config.yaml
num_hidden_layers: 16
hidden_size: 256
num_attention_heads: 4
num_key_value_heads: 4
head_dim: 64
intermediate_size: 704
vocab_size: 8192
hidden_act: "swiglu"
norm: "rmsnorm"
norm_place: "pre"
norm_eps: 1e-05
positions: "rope"
rope_theta: 10000.0
rope_fraction: 1.0
qk_norm: false
attn_scale: 0.125
bias: "all"
tie_word_embeddings: true
parallel_block: false
init: "uniform"
init_std_qkv: 0.0284
init_std_o: 0.0
init_std_up: 0.0284
init_std_down: 0.0
optimizer: "muon"
learning_rate: 0.00702
lr_mult_o: 1.41
beta1: 0.93
lr_head: 0.0093
max_grad_norm: 0.5
warmup_steps: 200
schedule: "wsd"
decay_fraction: 0.691
decay_shape: "linear"
final_lr_fraction: 0.0
batch_tokens: 65536
max_seq_len: 1024
doc_mask: true
train_tokens: 609300000
max_steps: 9298
dataset: "wikipedia_en"
MLP neurons of a small language model. Each row is named by its layer, matrix (gate and up: input weights) and neuron, and shows model dimensions 128-255. Each number is 500 + 25 x the weight over its row's rms, rounded and kept within 0 to 999. Numbers have three digits each. A neuron's up and down rows have the sign that makes its largest values positive.
A block is one neuron, or neurons of one layer that tend to fire together. After each block is what it responds to, as a language model described it from the Wikipedia text at the highest values.

L9.gate160:529498504504535506513505492499520512448502490553492517465500505509505487538499543530568499543507500480505533474505500524488484498533516527521519494515528473490493495479515453502470501462513532472486505502465501506468498475540487491471543485532533566517466512492490500501500507499430482506517543476476500505477513506503473509542503501503505484490502462507534489454542518477503507472492
L9.up160:517499484507513446447474496493550529490479505511472509523549506495531482523499485560501480504449534489495513467500495486511468494504503482495523494522486477489522482514504529557537448519482510483503555483495483483465531504491498497490499469526503497506493524478458518565502551486478475502531537468478487489504495514470492544483512523503520489496460499503447513488488527527503483525519
Single digit tokens inside numbers in parentheses, especially birth/death years like (1878–1914), born 1958, and feet-inch heights.

L7.gate35:468532515551482494482497496499503539474548486494461466480543527495499479481532501534518482531509485468476504539501505556500496485450483486499475484516465525480511479533513528467471543488487512491481535543477511470517488516488489510527462492528476482530478448482505532474494514504488511477499478464514510510466514468516489506507539506498485487504523501480456446525497498501485520529487
L7.up35:496501484500440505519517496517494516535525524525520463486502534504517462454517478503536485505524517504550493550483474504504505516501471463524522491513478523502499538508467575492505511483535478492518477519471498483510511525494519469511521544471497538473504498486461481450535484496455491509497471515538463478484529486479515435549530505487488530496564485472500490479473499450492505505483
L7.gate172:501484510507490564545527479503462445475501503494537476540507530522483498487479467491496522469445487501465460523547513466508496540526480489463532475476455523487484550514473510492513539526474485530472557509500518481516488509498526461488518485544465497463458512507501523466501517487488531498499512477518502509503514512490524518549452484532522502506521484513499469511513507538498496442519
L7.up172:492459487548537518557513533483488538490483506451523489517486517505492467492460499507505495481524533505475466494526502526504487517496498529481556482545496507471476473491541525495495513490483522506503509504497504489455482491464493487471520517480498532518486488515470480502519516474443517500498440520507473503521478503465523489494530452528583517486480459536479542492499480503496462550480
L7.gate198:529514507480487489469492473486501482506494486468494481512514515533488517535531508491505512541483466469485471485472526510530495549578496468540539522522507528513516463559504498471460453469484480489517509508475490514549478516499485521475531501496500504504484492468505522493513499467493523497476499471547510498471484491461467479506488459478496517466476472508494459545496447513471495494477
L7.up198:516468510490478478509485550504508465530502480493495488523509525517518502451524488540474479564480500517537513482483468508482483514512484469520517465488510475508534479518512476475505502526550491493512484532480489465485551438501470479518513498501515483473515537525506567486515461512540558519460519475477492476498496524496517529510501526466466499538470474508482500514519503466503468484509
L7.gate220:532491529567481513482542485482514469502499513532527468496525491450492428508486472505536523503497514547441489500470476432536529536516467556537452507480469507458510534494468516519491467522521477493510514496501491479511438554430486526527467509506481527503497521512523501500568502540502453516558502511524479481506521503514513484461517502481503531491470484537490467476489485483489512459504
L7.up220:514545496541516498515480517441480483542474518478517488495482480460493482476527515540504540501467514516520496503475527473532516487446471497548469476509452494493478518474449502476529517463491477511503462470539516467536489540494489487513498514504475486511474477506525476513504492486535481541514504482487480517498500540494491488506486496501507467524502437514504520500506522500478516480499
L7.gate244:540458466543511530463504509488511537518541473475483487508443491478516506495464515519483507512489496509488493522517463518496533554473499497525526515536487515518555458542518494511484484547490480506490512489511444519503479491494494485526488474476475510505517493510480485504496485526468513506523530457477490552510511452501498483495514494517497523471514528479514485529478501488501424463494
L7.up244:493498492515494523496481515516500523478494489479459487451514510499506506489473533492509499504504508501518513470477514489547487531510520471528463510510456570501537530508514504506486504491492445533516529484518495521478518503496496509534486503490466444464520531490523531474532500444511461524525488537487493521497480496479531521511502472500520470460496444490519517558522473560478474477513
L7.gate329:499511444490515506521529438487517513448549477502476477502489514459497520507514480494489493491476498493533552483513508456554486540482499482530473520492475484527529524494463491514507524478513550532488461529490497487505460519529534499513492514541496494504494490484547468493473478496488555491501504494502505443495473522467513463552537513512514502464524533490480487506544525509479498532508
L7.up329:509528520508480544505479503501479526495506467503515468535522533550511446454523511534492549499515532493494467512477506474486450524442463489526525460503478495533534498498513514509494492499501519484551531483479529516555516548474503479504514545502513480490487499487488469507538523457496496500467466493499475483510546511527484537491478477476525476483453484502499499440483522521511506462544
L7.gate355:464521483502487511562509514499527578494503516482556504484492547552504482464519524519491514472499502482512496505487521507473490475508494488490539495463480527491484492535492468473490534503525520465515514519501533495499495481487523502503506504487453480492483460492523492481479513515488519497461563548520453518484495488469536505532524506515490517488508519490496496485508486508553540484483
L7.up355:535503507486486475531541484513473515490480411554531536471518456522479494560553492517491493509438503500493445494529497539478528495508500485476504538489469497507482480468507443525519493497500515491505504484465503488525506470477440488473487485531502499485481516443526480510480465504472502501452471500521485488534466507484468497518522464463511482534522509510462501566479506543471423514509
L7.gate523:518509478546496497497519506494496479500480476496489479511514508495499466448529479555500488536526531477512546467470500472482525519482494509533497504493456502489514500494455525517491502513504527523531463480452490502507505572469534530548531494507533510526503501482500489487535507513530471502479538482496496484483504488537483505534552501479475500544487423492478466456484495486491485483525
L7.up523:494479509510505514495479509483447515523503540500527458519491541504489483505510484516528456505526553513562524529497460505525505558523466511522499519495500527476508507498462546501500513479528521490524488516497468492501508515492537504514502516480518504505524474491474465466499461515480521508477485478530453497468494513497505483571511470481502498527540462463515482470489506410464472493509
Line breaks after a finished sentence, and the opening token or second word piece of a new sentence's transition word (Moreover, Elsewhere, Within, During).

L9.gate85:523496466490531497468521458517445518500498522534521512518486533529515520512493484483485528479538529491511459506516476506485463503474507522531501452563494465498522594493500514525477491536474494535527504452495506491468527528491489474481529534458541448517505510513490474512484497477480510510486529491511484471475479506498468528526494520506508464533490568493506545530504491488489477486488
L9.up85:540494486500468451535486538518502515478507490514497550524508509485513507511504514478511466473497534482491440491530496533543480522511499481479517478530515503485525483527486439500507493452474491467488503545501509510490511492531541483516516503491496518473483476515515511464484477561488480517537534484467458534504537490498514528510483499492496478542512485524495481507499494476504436503480
Line breaks right after a sentence-ending period that closes a Wikipedia paragraph, usually before a new section heading or paragraph.

L8.gate67:464488468466513517529508522497515497505494477449504484498461493522507519499534565500479498501525522529487511538474474496498541516501535510471490486510466491564483452482494537490508464486491526548553514481560502469476485525459496519523529506473492470488479498519476498470497534521494507541530484511505520532498483522515492520420500530469464495552500531488498514524494463506518449466488
L8.up67:531485530515497527492540512479569542497524471539498516526478506516534519528478527499523506465496529540476503490523516542512498467479476479493484490472488507507493503528527516516501499502516471507485504513481520510488526524498515479489464465527512517472511534529482519485485497502471501552484512484515457488512460494487495514529464483477536503511523503463501496451555499547489515527546
L8.gate306:466536446455488512519517503492495523504523520507475537489476508468480547543461522482473517502454513496504484528521506502479486509518535478545520500453483513446480533513544481517507482497537463540491501465542528539469502546513499489482522530519452483504510505524521491519504484483479514506482484503521495494516508545515495480519512515512506537525551504560499456538514493515499496513485
L8.up306:507507492498513480522465514495484530527528475508524450488517515530496519464527466513509483465533459509504493483477557542482493523486505528503494523515514444518555500485502506494508497478497469529507482522489459515481462536502472499520494498474488456499498471562471471488470499508483486476532496473524494477508547432548514530501474490486484518510492506473494528470469539521465489504539
L8.gate341:513500499519532521502467494537451503523513497501508501502476510488507487511507517528444524509480522482510475491493498477472463529552488526529494475510496518487514523520505492529466505483499488481523527458478485515488465500472505501475496516508503473481552512512525521486478479519526520484465471528523527510505472485467522566535483553471445518532516512507485497534512456504539561523479
L8.up341:503507456524482498472501507507506484532481494468475507480475498549530524513492464477521475483500568482497469492534449472491519517523504458488510491550404504533491442541504510506489507474510473482514492473469487570550485516495484493473528531479511538537489519503471509493464460457516503445480507503492531424531527460513494529539510478447498509505504532506523460486512515506533506541510
L8.gate423:496468523528517534497469500484477489484481514455496454461503521518498486458517496556491492528488473556525486516507486474493506514484502535530517492505505498491470516518527528495472466502510487479489502491511512505492519520509493478459508490499515458501515522510474504476510492506496472480511497452508453518527538502559497510516488536464495493499568493489442472513472470508503459504475
L8.up423:506513494515511519517515480512527498511490514475500505468469523511498525496512481537484439480536507503508541527507473484490501500500475500504492530548532498503524529510482526506532483477457553498457457492507475468504496484530498489502521511501487547501516526485513484468494494489462499521513466499505472518486541497533510485531490472486495493541545524514512564536514522450486456518461
L8.gate429:490508536505475508522488495525486491428494522493498501502521533471459491473479447475536547554540501487514455513502453511523470476500486543568521485472474519475531510464477485552498493474527508494417477501518468540482488483469455459556530520503472503477473508565488475457477546482503538517466479502539485479440501505492505503501469489500513486507505504482495469528484501559526517503490
L8.up429:467519462459522477502511494553496527515502527499457519520486516512449539513473515487501457471460522490502478540484495489501519531506530484521551494532523527493580484546466494490506485495512468534501498487477525491517478508481513468522486519517508520514511500524466499490486433483509512492500498552468491502466515506507541505494457522485487508514547479498468481514527473524513526490500
L8.gate526:488524535472486535503515526482509499503509503509509436550476483498529492501517513502460491509480546470494514508507477517510477544475488506501470477491484527502527537487530474427529481521522494524468491466511457493528491511462516516468519495488513497499513488462485485471512463480476532495490465523549488514514498535498475512476503507494477518504503507517510483469490496505454485497516
L8.up526:491538470483514504479506466509485507448443514528486536513483511508508532517512492478495530491500507545486483518498507510521494518513483551520460482530527542489486548526449521471476525521495472526483480463496458482497506522513474553499502501450526443473473491526503475465516519527453530519479458505497512499488481515519518505506487490479504504498461485497519527479486516502525495474492
L8.gate564:496498505490516506483499512477499512500502507534526504454482500464532517486531492498492521539495471547532517487465527533506501477510493443459442513497531515489490546528506459497468497470514517462563495514513448510494470473513483552489522484462531560516485497532482498461487502505473477511490499489551511462462515485475497492509514485488492507517541542478483481527482492518496512506496
L8.up564:481520522501483506536496520521556494534534505486518462532491489523515464487513514506458462501475509547484480525471555485493520459515497542544500515497531541500499473481504509522489509533523489527484503516534483497493486484479502543493471513494484537506522498469503509499498519496507506483452519487495510500486560563499464531533486523473507516473527534501470503515488530507558492552544
L8.gate572:492476473480518534484511512541498514527489519525513495498517499525517510487541522520501523511484493496488534500507512489467509515517513519489500523492528544509507507478549474489491480513540505513477497547477504478473527467551512519524502528499551490500559516500540494491487496498462478501476502511488498466523520469499508525532549508491496494507528525469541494507501495539487477542494
L8.up572:528478548487467514472522492457482511534496531514503499474503517471456520471481514495449456518478506523483487494473516466511461515500524518504512514550523499534495494492499520487434501497516494498525476543493500499493515484441480508441478498516518457511491462520532471494464495502477544547492514507502492539451476492524512512504492488495493489489535492494479468497488520482503469474509
Fires most on "Other" opening a leftover section heading (Other works, Other awards, Other songs) or on "other/these" starting a phrase; more weakly on paragraph-ending line breaks and table cell pipes.

L8.gate41:472498462509495512506562504496513510498519486498499489511508502492519510483469523507473548468488505547480436503509509557485525439517492505481510526516526485477497465497517551500527502480564546526477485461508488468524500486510512496541501469487514512504491493511498472509531513464495455496502452492466492478532524508552513482514521480520432459526482478507456507555524518514540533525543
L8.up41:522475513498480444528503519516492502554493526484530470497489516498517479505482523499518531501492497449534490484446537513490523509421503496489526474519503494542484488519514521480527518482472473519524549496544535460485468489533540501513501467461487516504499501448485511531501507472532493489498530492502508547490492521473502513456519444527469470506490464524517504556493532492483486498538
L8.gate176:500510536530489495506549547484487546495476535489464434508497484509508556521520500486509515508511515463488478489487449509447516498522507512501540498487493467562558481499469502500549475540479481503524493542461525499522508477501489490431480503494546495516464548495474504536518494495483507484506522490531529492468509535540497487511467511517546470498533526513470519502523518473555471509511
L8.up176:496505473536512531534501489500477495496500468505498503492509546517491489515509523561509542530517445502535458511473507489491522469472432432500500496527501501506497525565520496527474475480520472516486494504533538503502519483536499500501474519552454508484506507498487482472492481523465534488493513499477532511504529496493533486488468510501502503500531486443465513510482443489505529476443
L8.gate209:500576476485493504569482488483487503513493450534505508509447506491535517526474548535469477559491510546493480541498467486496531526512472508517505489530531485524488493524499569494531507504481506517504505490501509559484524553513538473466518512497507504480483484478498552503495548515512467483462490511519475515526516505463509519506503551537484528496520457495478552532515521533492516485522
L8.up209:516529466513522477469523497498536511510500488499562540523580480490512518443500450533479521511513499500487511488503450495514502447468462523500495519462508509461507514514503544498497492517524519505484457509473477518513511537491500528494510511496502497532555461497525512480498484535476514451532512516521488485531545515482470476523500530446507496499529534493531507492503527479500491488486
L8.gate274:512545496489520516491504479526518512510506504533527476484486513471505491514521536501482531466526511527465488499491522568548507530455478490514534539522553498528505517522478493509476496487523525515463511520470484510531518511523542485483498477456520481516443467493467503535500550497516500549449476487497492520463541499496514556505507516495484524490518510517445519534490522434481518534452
L8.up274:458530515495485492482483455494542534491484508485498526440457517541488526493502482512477507484465520531488485491527478515502513491460519525496521500469547453542500478493506523451520481531519544482513528528526525506513470494508445561461492456510492506554520487522482484530521507489507448471531552507464515492515458521494445494488546483489490505489478510501529490502505500534517486474491
L8.gate357:513450466507534520534474510476501494498516503511472474541486548503536474511551518528515491496519505555449501551494446498485466515424473500519515509553541533521514451533507490526541478511509466566504513511519520486515510482487534493511507533508574510520493484508531504531466526523507530507501503484492557499509500509509474486493488536501510526474506489503492476498470499543488502491477
L8.up357:519503512494525538493472520480527534481490497516501458468510551528497505439487522516543501488483522505520491507511491523515472501488480495467527477474563514496473478502471478510445533500476500491512450454530488539527487469501542492480469526484481503531502530479498517495495518542552518458537465514465512536497521504461500526480501468495500487515498465509501484521508528463521515481482
L8.gate385:518537479525473475459515502508477502547531484518542492505477474493506476512419502527494506538522519489494516503499507521518486491475499501508517471521525502485463552460526476525487486516488527534470462451507508511508485499491536506477505522497484469518495505483518474481479515502526481517463503544482483437530484514457482492533552489522514504524511500491477485596482531501450495538470
L8.up385:457516493482475507477494513526493484555495484503535499473525500476478482541503456464509544495494477524480532519515477480488493496508511450449537509476529479532476560519505469494505525541468500469463494524486506524494473506470556527533515479494501502449511482536471501477473466504550501506498522521487488494504503507499489484436478512475528505468481515515525532547501503521493450495521
L8.gate638:480496507485499485529457506487519528507534505445434524435465526504481522483498492505462540481474459525452475463513522496509493494483454509490514522545476476516520514484483502527515530510468531465514517477491481506527525495517518511537520501499481473503447494463499506568522531502457468533511504497523488504491494473490504456514473494558477520454478517468524471512476474511482501515521
L8.up638:478503492507480455508495487498514521521486478474515504480529495478491490488527521507549519507472499518506511490497490493490484526471496509515500513491451503491436550497477527521475513467508472493509476463549501479545459503521482487523489484531504477556526511466497452478488512462519486456485496512505492520534475483487524490534477532495475520507526517501534487513456471504463486498488
L8.gate687:464496541523515499522444462526498502528525502498479487472533488504505494463519502461509467499511498547519465511510475498503490519489452516489492490568484525492520533520558538546473528522541495510485497502459535511492523548529553502525500471521500505507463506488541522506504481551499549539478497497472511500514523515551453514482494502483467543476498514508476497542478489516509465495494
L8.up687:554535494506559500539500453480515481532524565504493458492467499468512491508527501483493511463485526528520430510551496493470474472491511528495470476515542478495525462495502513496481521517522526501525511494552503480455508465498549518478484466452475456494518535463521493501529494512514503511537511493494491500472533556479504501514457541533531482499480526540508539488485479493497498526533
Fires on word-internal pieces right after a prefix piece (ob-s-olete, insuff-ic-ient, ex-pi-red, post-pon-ed), and on "that"/"each" after prepositions (at that time, from that).

L7.gate68:483428519499510498532514504578541517555508505506530481452533516479465510499496500480491497491497542519508508501481489501498536525496528509523511523482457485510485510520439487519513511542512471531516513520461489483511531505459455508535509494525523475485467509482463504512489543506520461516514465540513454503511493475496492492519510511497521536498500510533507509519514454541447513547484
L7.up68:504502473523491527521516478470503517474513513557521468488465517476518539517475506502507523464521508495456471517494529506458453517493484479499500508505494507527510487496488479517504508527468522496471516478509497514496500534501535488483434511512491510502506505480532512539521505491507465468499505523480478485526473472483486492487524469506506486485460474510489536509473509517464516494540
L7.gate105:504510457480474484548512539476487476542513524472533518473520509533482479548454507491499516470499515499498522480535503498500505506543440510509477551484476500453493473513499528496494502497485502529497460450526535491508525462456532520539488498501475487488512490464504521563470523522514433510475494470495539443488544455512500494516481483491507478535569510494509474520484494516498509489491
L7.up105:561511492470455472509483499508513492514486513456460479520497501511534522467508515499492490473478491473507490538519507443477507505535504503484560484523490481487476490536480508501517452480517433552461528528496477501502522499478508459490458482481487511487520498517504512500523492503484463548472495488483457516535469475513471449507518488501502507478501524476511512518469508471490529492509
L7.gate135:516517490503470494506487494515502521475481537513519476507477483513528512461522538460527496426434461513499473533485545480534480472507515522518484548498469521471506507468493523548508495510524515471504495518444504492509520525536497531523485481497528483516505490465460475535516484455489509538477486529501480516500535488506470487477483466521459502517513498518513509483476494549485502531503
L7.up135:517510527517481455444527488529461491513518513458528499477535471510467491524506493490484513474511480475500478546562489556446454523502485494501486501456529486446505512515520508476510506557515495546450466496499449513537516507489466463511501478502491498549505487466492546523492466494526500495487481451504449496519523492510492535515496491493498535512475487553490524514515497497495515523498
L7.gate180:504520485502478469550489498500487482471449482506481481468496504509502499492514502482541510520506485495447509475517532479518487556540488501439477522488477498471539564477511518502502527556523469504509500473509520514502470518545478456509534497513498446509490438493512513530483499477451487513541523512485505503520450465522484484532473480535492479515493484500492512494469491525575529478501
L7.up180:481500504493512493491522486523491474503510517528511518461529504514526518495500539516527504507465494507489527504498476502477528541450531547527520508479499529502526549506526489507542490501482516505467531492510484534540492441535505517498513517511521523550510509546490502516518484513508474481444504563522493490459513497486500483538486541557495515490532487473516499490485530553501481475504
L7.gate285:486522504478484486495498486460468461456506500463525457513479541484485488502517489484539485484539501534492444479541508508512516490543460515480493526503511567445540480519521536505488523521513491519546478495493472479464493485541480531493537517490498562524514485475503558510537491476469503503495492430535478493510512526522473510460532466496501556511510484523484458515482479523523482484530
L7.up285:501469469529500486505470539489558521530508525518484501483509536467565500501518476466541506451451477522487481506478500522425520467535449531496509489516493517489513527506512529501506500502492467509529499458500497527513521486516487513494500486515508495482515484524513484504540479486510496489477513419520478497499489453482501475512469481481545509530517470504515491470513448514514498466489
L7.gate335:481530540487508447494482486526509493514514496458541473525488478468530498449484555512486478511509488464508482500480466504507496480480511505508476557560477506498562482510480526490477473495503472474471502466501520485495471482522523485509500479493500499516506493518514502519519548543510515542505502448522489515499529502487485508493483490495461449512462486512483470539514472504517544552525
L7.up335:476486506517495502512474476525486479494486503498473492527489443507491502475526536546524503465509548482447492439482542497535486479527485474504524497489525478504503545527535496480485495461552474494508561504489495466468548528492475478577543492485479514499519473515522460479493511492512514551477525506486491507455512512505484485502475490505528534528522495525501494508522529508505514472476
L7.gate447:504488523497507547496481531495506510506508495493513500506481491504549511520464526498487475486527497507513525501498498491528460524489464495525494558498501544511511511456440452481455450462481512481486524528513518528540505478552477514465533523459488461502505494490560484508470509540507537472516522473463518504471482491459489528443481517494492459485515517487498519509515477491492496510458
L7.up447:494469519459527541508502471487471489530523525519520550465498515504513481494500456510464499487529475508493504547512481524491457546490470510466514492469553518547532528477490474518493466543502524536454492530481485515513487477541483506543486486555509462472492489477541512563488465503551493536522547459470490481492484490496513492533505507516480490491468497504516478507511493461465481510490
L7.gate561:481449517516506478505499485516472483466445481542501485514526465466517513486480490469484492521467508537508505506531467516525506485513490480553488517457506467488485524512527477449525532502481495490479522524493521480458467500523504511525548452505529463436532520438484506533501528531507548446478541480525515522494479525472520522515489532487511458515482508516528492467510536480506487485503
L7.up561:484513540477517513531523520520483515510467480485539516540495526479480492539478543486506535498491486507499474538507514523496531488494508480548464519501489460546528514559506525479493568475494529469496507512489506538530492530492502513528504511480517521477489539517516512519527509535511505518466513519489489487476464514459544528541493536472505502501514520470509518488451536482496522488502
Short middle fragments of longer split words, coming right after prefix pieces like dis-, en-, in-, con-, un-, sub-, as in dis-pa-tched, En-vi-ronment, incom-pet-ent.

L8.gate58:538518475512496509470486483483531529517504521496484532468493506551507517496500505466530504509547507505482467531494510488492492474458521511492510487459466470528474472502478492490559476521509495520506530483512534468491518491501492505484528534529511521548504538495508474507488452460487459525522531477503489481474495500481454466467490465497478478501502497514500449508494495558497579497503
L8.up58:493508479547517518496536478508496502508485496477526482516508483497536488540488497526483462473525464480477510474490484492468497489518513469499455532477503487516494515495466496503477525465486529459466470500496513483468477506517482494501503472456498475464520493538539464509524526531508434475481496520486521486461507492523489518495498460515548493504491505474449512530536492516479498466462
L8.gate105:515463507503477499499516504538550489495469478535488527517521482513508503495492500488483520521498479463496486569451458513508464536485493552479476492505487524484534531533557497487507490509503529504503502486490522508503490511507492482494534466513488512516527474523510482503490500451494460529519524501502558524540487520517469495536486473526475501540484494487507526480500528497539467499516
L8.up105:543558485514505518510467516450495542538516507490507484514481484518520526515571492508499531524485479476488512489484506481503548490508512487516490478513503474523463474499529521515460490548461508504504482530475519481481502496493588492493498459521438494523510498522487540526520518502486471519533470517479511477484494504502486470458487513510481494503469486527509447507545513490460530515564
L8.gate131:474509468509478527496533549498510514507508504484516515503472486547499477515487519532515530486496536508469496504511498484485499527467485495497486534506462525527504523484479508509522501566492507478521496415480496480535464477488532458505502460496480496531519476468508487502534526473501475510512556449478520534514500476535493484481542518505447491506520459508513469489509511474530502481530
L8.up131:493510458519496533502543510545433544456502490512503484448483481493479493528489522473550499530525488482487475496516474490495539502497567519524508497506464524508516482507483483509513493522539495468501484450533500486494530520464508529508513511511513555505512527486521483468483530472500504502526505500509512492494519521522458455524490493501546431501531467487514523550481483500490491480514
L8.gate318:480462496553511531483509566536480501496449551499512507458464533535476566521510517476533457514550501519500514510514452529481497496525487506493558480572491484473492514532498541476481518486497535527492480504526474481539533490471484497508507542514468496495495495507531534521488513482488494498510457512492459481470491526504425510528476518483499500504471512515501493500479470524548499514517
L8.up318:479502468496531536486485483510448500526504482495527477481480544497496493520547466526515475479506482481441494504478469525481454476464511505492494465550484512520529557515464501489512507477506514450408514463514528487444497514536501505516496487522497512486498464488470460491521501544492485500526524456545516529484491553464498496500525486511518498535518482545496502526527469467509493506452
L8.gate389:518495523481509541499493513528479464477500452532499501442490459497455476540444525487516474515509490472495527501487468528481474501467503511552474496530507476464475520490509472478483502559472505525482460553490508485470496489513462494513496474507509484509508505476530485494505526468499462471507517507453488498503517509524497504485514506481522497462475545493511500488530508536501507508473
L8.up389:489529472526487482469499484505517546532493498467530535470529503510507493507491510467515497479451524455461479523529498504533514507541482569479507515505473483521479488499501488483502473522485486488509511476453491486491486539466510556501505504523503527506514540454501490536544542539489497510538499449486501552509465475491471519476497483522533516471473498507527522488480473435470513513517
L8.gate494:481532477470509520470521472490528488496524504484521539477529497535499510552541475514489479495505488502517498530490490521496519528504473469562527508491507475495508519479486532503515523479514471479535479485490524471495526520509485496522498533571483489499509404520479506503494478502488498455500526489533504520534561548520474514503483514483511496499453466523484492492518474500535465484526
L8.up494:504453483506512503503501549508515508510466480517495550500546531497487495518518514478514482475510506530525558566551490514473500495502493468447486451495533462476517512476506513491489529463525450492524494482500528488491465531483502541491495493517475533493483494537495534499504519522469539491483491523476450536540521471482525497555502505551458488496492534531476484514521493493503501493501
L8.gate515:489456474501526537498506490494540522509485518488492501479511494491526492483528520464590473490493461538521493533512480492421471525502512518505549528502528491540491453478465497484516501531486465523488475472521497531492490516505502506472510466491512514504455504554494570495525500452494485500510514521507494509466484545497493517531487516433553459479543474521484507454502488494537533515513
L8.up515:476535465480494454504513511493501525475506519502473500534507500489531503551491479472546502493496499511489508531540467520450488534471498514503530493481524491495487479498519478480481438470540498540454556515520488516495519515484526535500462503508528515547460540457508490513518493513490498489556517466471545517500505493498490512479510481482506507479488513484480495528535535575487485492523
L8.gate555:496489519541513496522490489545488492508522504474509489487474481484495565516496485534486511485497497481511547514489548574521491546458520523471560493503487474484513514506513478476495537472513517499535498484552466539487547527487515471481465479497463505459463505497510528550499563492478498505485480545522521526482444514489515519541508491501519507538516493482483499513469537518488496496479
L8.up555:534519529454491512447523478486485542546508490493461479520540524501463518475521531500491500483493495504520491500460469508497484484493510460531530483529503478532477488463494471480482492498508513493500492497488510499488526478548557461484454518541480514471486505529506508531530515505490469480477550488505517552519435501506489515470508462495474536511451527508524514490524518516506547495478
Space or first digit beginning a date number after born, on, or a month name, as in born 24 July, on 7 July, May 24, 1981.

L9.gate361:499515478526493487559525479497531482536530538478480505508494485473538501497521517536484544493524483517461540504508479475489478501517484484514514474510502508487473528541495535516491486494457483562553560502517489500503512472508526490485527515499503472546518522435513517507511576474512508519479446512521494478450471536461484499494480489489529487522471474556504479533493465474476476467509
L9.up361:500481545516536481534485468533518441505489518534478498534482483491497502524518514512524571550516537523449496482506487517546498485497449529505545537524494498507524514525500544484478486513476508497529519494497509495564519505541538481489538468455496498511487495446524491537479565480508518503443521525506467516488485517505479499472497543501520512509494475532492480527488474468536497425489
Middle subword pieces of longer words, often right after prefixes like re-, de-, ex-, un-, in-, as in re'des'ign, de'ca'ying, un'se'en.